config.yaml
d_model: 512
n_head: 16
activation: "gelu"
positions: "alibi"
init: "normal"
grad_clip: 1.0
warmup_steps: 200
decay_fraction: 0.706
steps: 7432
MLP neurons of a small language model. Each row is named by its layer, matrix (up: input weights) and neuron, and shows model dimensions 96-223. Each number is 500 + 40 x the weight over its row's rms, rounded and kept within 0 to 999. Numbers have three digits each.
After each neuron's rows, "fires on" lists the tokens most often at its 100 highest values on Wikipedia text that the model never trained on. A number after a token or word is its count.

L6.up749:492512475431464525519488511532523484503533520504589523555452433483534494484430505494444525467553478478575520398484460554433531483475584557500485500510518483533508438521502552481571525485496486546519531478431532457461439508510576545497536550527558499519460455526471492547446522513495513491454434536529441470488540543494415504483576461498532504459459508584481568517471462492531547598413
fires on: "k" 20, " from" 18, " k" 15, " of" 5, " enter" 5

L11.up2034:519505411503457548505497536513502535488485531510467460482478411477491530507541498462480454476475481531528538512492444558463445455554503487577516557551378478498574478545483533408588487517467502485484565557576487508593473522462462485521554503493461475527506537516527471536452487474532457551549497430482468503513521485459457529536532466594479461565529450397448521527520556508532529483413
fires on: " " 70, "1" 7

L11.up2037:533470481462531443496600437494516503464556501497511561490533516439511471579449571519553520555473503422464488582506484530505529519529461459442449532488512498481467507503501480438515490495549511532527512551507466497547518520488479525419447575543496470523482554509501504440535547526516495573426462486481457531498478443466570508528426470544450510499504483481509502526473473514439543489448
fires on: " a" 51

L11.up1652:500472455394580498503404478455498497523564456488553461579475503411506490573526520560483456577467444493493570533520476515497482514567466484489584412517405530573492433486555466444476508520529517449530497571546519495489444466534496533515467571498449511517487408473443464507443578529467520528529494491513531567483567532514469426441455450510489502484436418565548544470486483433439488479495
fires on: "0" 22, " had" 12, " to" 11, " on" 6, "L" 5, " first" 4

L6.up623:573460519540417482502509435459563395469476516487459538550484443516486466475570475417525547497512465498537507506572547480538505467526493485564465500533538479407468534508508489481454468597497480492474463474519468457429508502473520536559467468474450505529510469464541476499419505524539511485539447479543502553492505480435465511563445542522494471544506491544446586497496479501552546498489
fires on: " " 52, "l" 7, "2" 6, " election" 5

L11.up1227:459549478509563458513428503493584502568497501461494508501503492496512469562450532480490518498485480484473504533403481464480443480472571526472487540499449463443499581529513495495477459511453474436487548512554500458563555465496464542489438550518527548513419502535485498464513502595521471462487540475549520519479467476544519498493488484546516429474399501515467521597532540494464544468491
fires on: " " 91

L11.up217:504482549484514530448535493513503511473483545531569517450533485494522509504464477526545457522474472526491470526453494522529407496484509549537448543522493499486486463521554487538534503495432549516457501543616521451516515567504471481450407480494494496506532549470536469466472416475533469485556532498502453338502565406526589528435567522639493528559500500512517561443488551501579542583493
fires on: " " 50, "0" 9, "9" 5

L6.up1673:468567450532466519494488548501505537508531523479563485458457453550493536427447528506482417460477553500555493522419453490510523511501455515426514548465502440483520472523448487532548507408501455537570459559511510432437454496492566522477548531470594489452533529588551506496453552453468518489542507555523523461572450542575487565430488504451530566476554493515555544478501502436524516534433
fires on: " by" 73, " from" 12, " with" 5, " of" 4

L11.up1784:511493474514513504517545487483541457505414550502516545481497470552507488508519569517520584442512456474537510516525540443480499516574449549501515495581463476566446503496499440484440489535502465562520467482488509494463510392522612485581507549441445449492518486426507509416496486462469450489493472494400460506464520554471494464563441561522528482450543475486486453512447515507465523499409
fires on: " " 70, " (" 6, "–" 4

L11.up778:509504451510537557529453499467523567600486555507514510460503457483489510562439524551537445516500484524435508490484514430561473409470542471416413410477442477520513532508499522437483467577508543496495512559597483525464515474578409547509480454505472502510506515530407535472543501453542527479504488499529531448474536534497479452439456518463501444506450526469465514535511473552480522477513
fires on: " " 36, "–" 14, "g" 6, "-" 6, " s" 4, " was" 4

L6.up1340:521404493581425519527441545508530480535594486524531477503410485502505416452471495447445488490560463494488490531519484527465521548487505504522460458496492478470521435511512500462494486556448524490527465531519494536440501477478457421456502494411474474568498430451460465501438490503522504493529512507532516566429499496536555465522493485530476505574483524532473576517479502454456444467543
fires on: "–" 37, " and" 14, "0" 13, " to" 7

L6.up2028:412540464546462508528577492509487460500554509484537466480495493505474476423464559527537448481498425519500529489542526507454469454550469491520545578540521518514536507486432492571491471553458434473498572484479420424476498505539527539483523527526555430508443521533529478485537529487582438463455521453569513476523424528553521467539549470518543566391509573540595533503489381425528535563472
fires on: " of" 30, " from" 12, "," 9, " in" 8, " to" 7, " at" 6

L11.up258:480504510493538504506542493512523496558507518553478489537502458532532553529489541483510530534545540386516493528519553513561502546492489438475530512535460542504506439514495501502493435502501491511462491507463524474440521498468548528481446448508488481570588500529610380483491538448529507554473527489576418516483492483504507501507487455520465461536533468478538591468454515539491461450467
fires on: " the" 23, "2" 14, " " 11, " during" 6, " first" 5, " a" 4

L11.up1751:557515496491547488532532418546525551509485508550444516485448502510472483478476520493517516527512507441509480486494536476415505494544532516505494512546512481469503512483468414472519535485432556581503474474497453379431570438473571465512385497538542479483494580454520498427464581473509530504472508486454475533452498477519477475487456501468382462624500408467522488484503494507502480533466
fires on: " " 65, "–" 16, "." 10

L6.up1462:529466565506519442453502508535536576444409519439564466530498484535548504489441454453515496485485585491496509494535506549498483495505496534445517566504429535466493508534509513420505559550488535446537436461581491517488512487517476481476515414487520465548522537524536478430485451449515585475591573461486472424550445469509442530514463499536503459516489500513485487463498446506474595458511
fires on: " " 91

L6.up1677:487512459489512449543485459496487505447516503517509440563495498504513495457512532487451566508480509453515445567514514517433479461502503472530468543570476519426511520423507521497453477572491425421559474549517506546445443526528508562496412522553529521496493482579486559476472444517549481465525541506513447484524445412514492528480514437524517519416427498506510500482486504493442518486515
fires on: " " 54, " |" 16, "1" 10, "3" 4

L6.up1442:460553540527514514495507478498505581552459516513496509532489536519494515453481456490433558492499492572439529496517463445529469423495526506510572596571455527516550505530500479532479510532498565443562479465505515568508599492521548525490492513544545547542465515500490496560441460522529430515443460516488528468448480502552488505523591490534550421456512516553517559574501538500467452579588
fires on: "1" 41, " " 9, " Sir" 5, " married" 5, " and" 5, " son" 4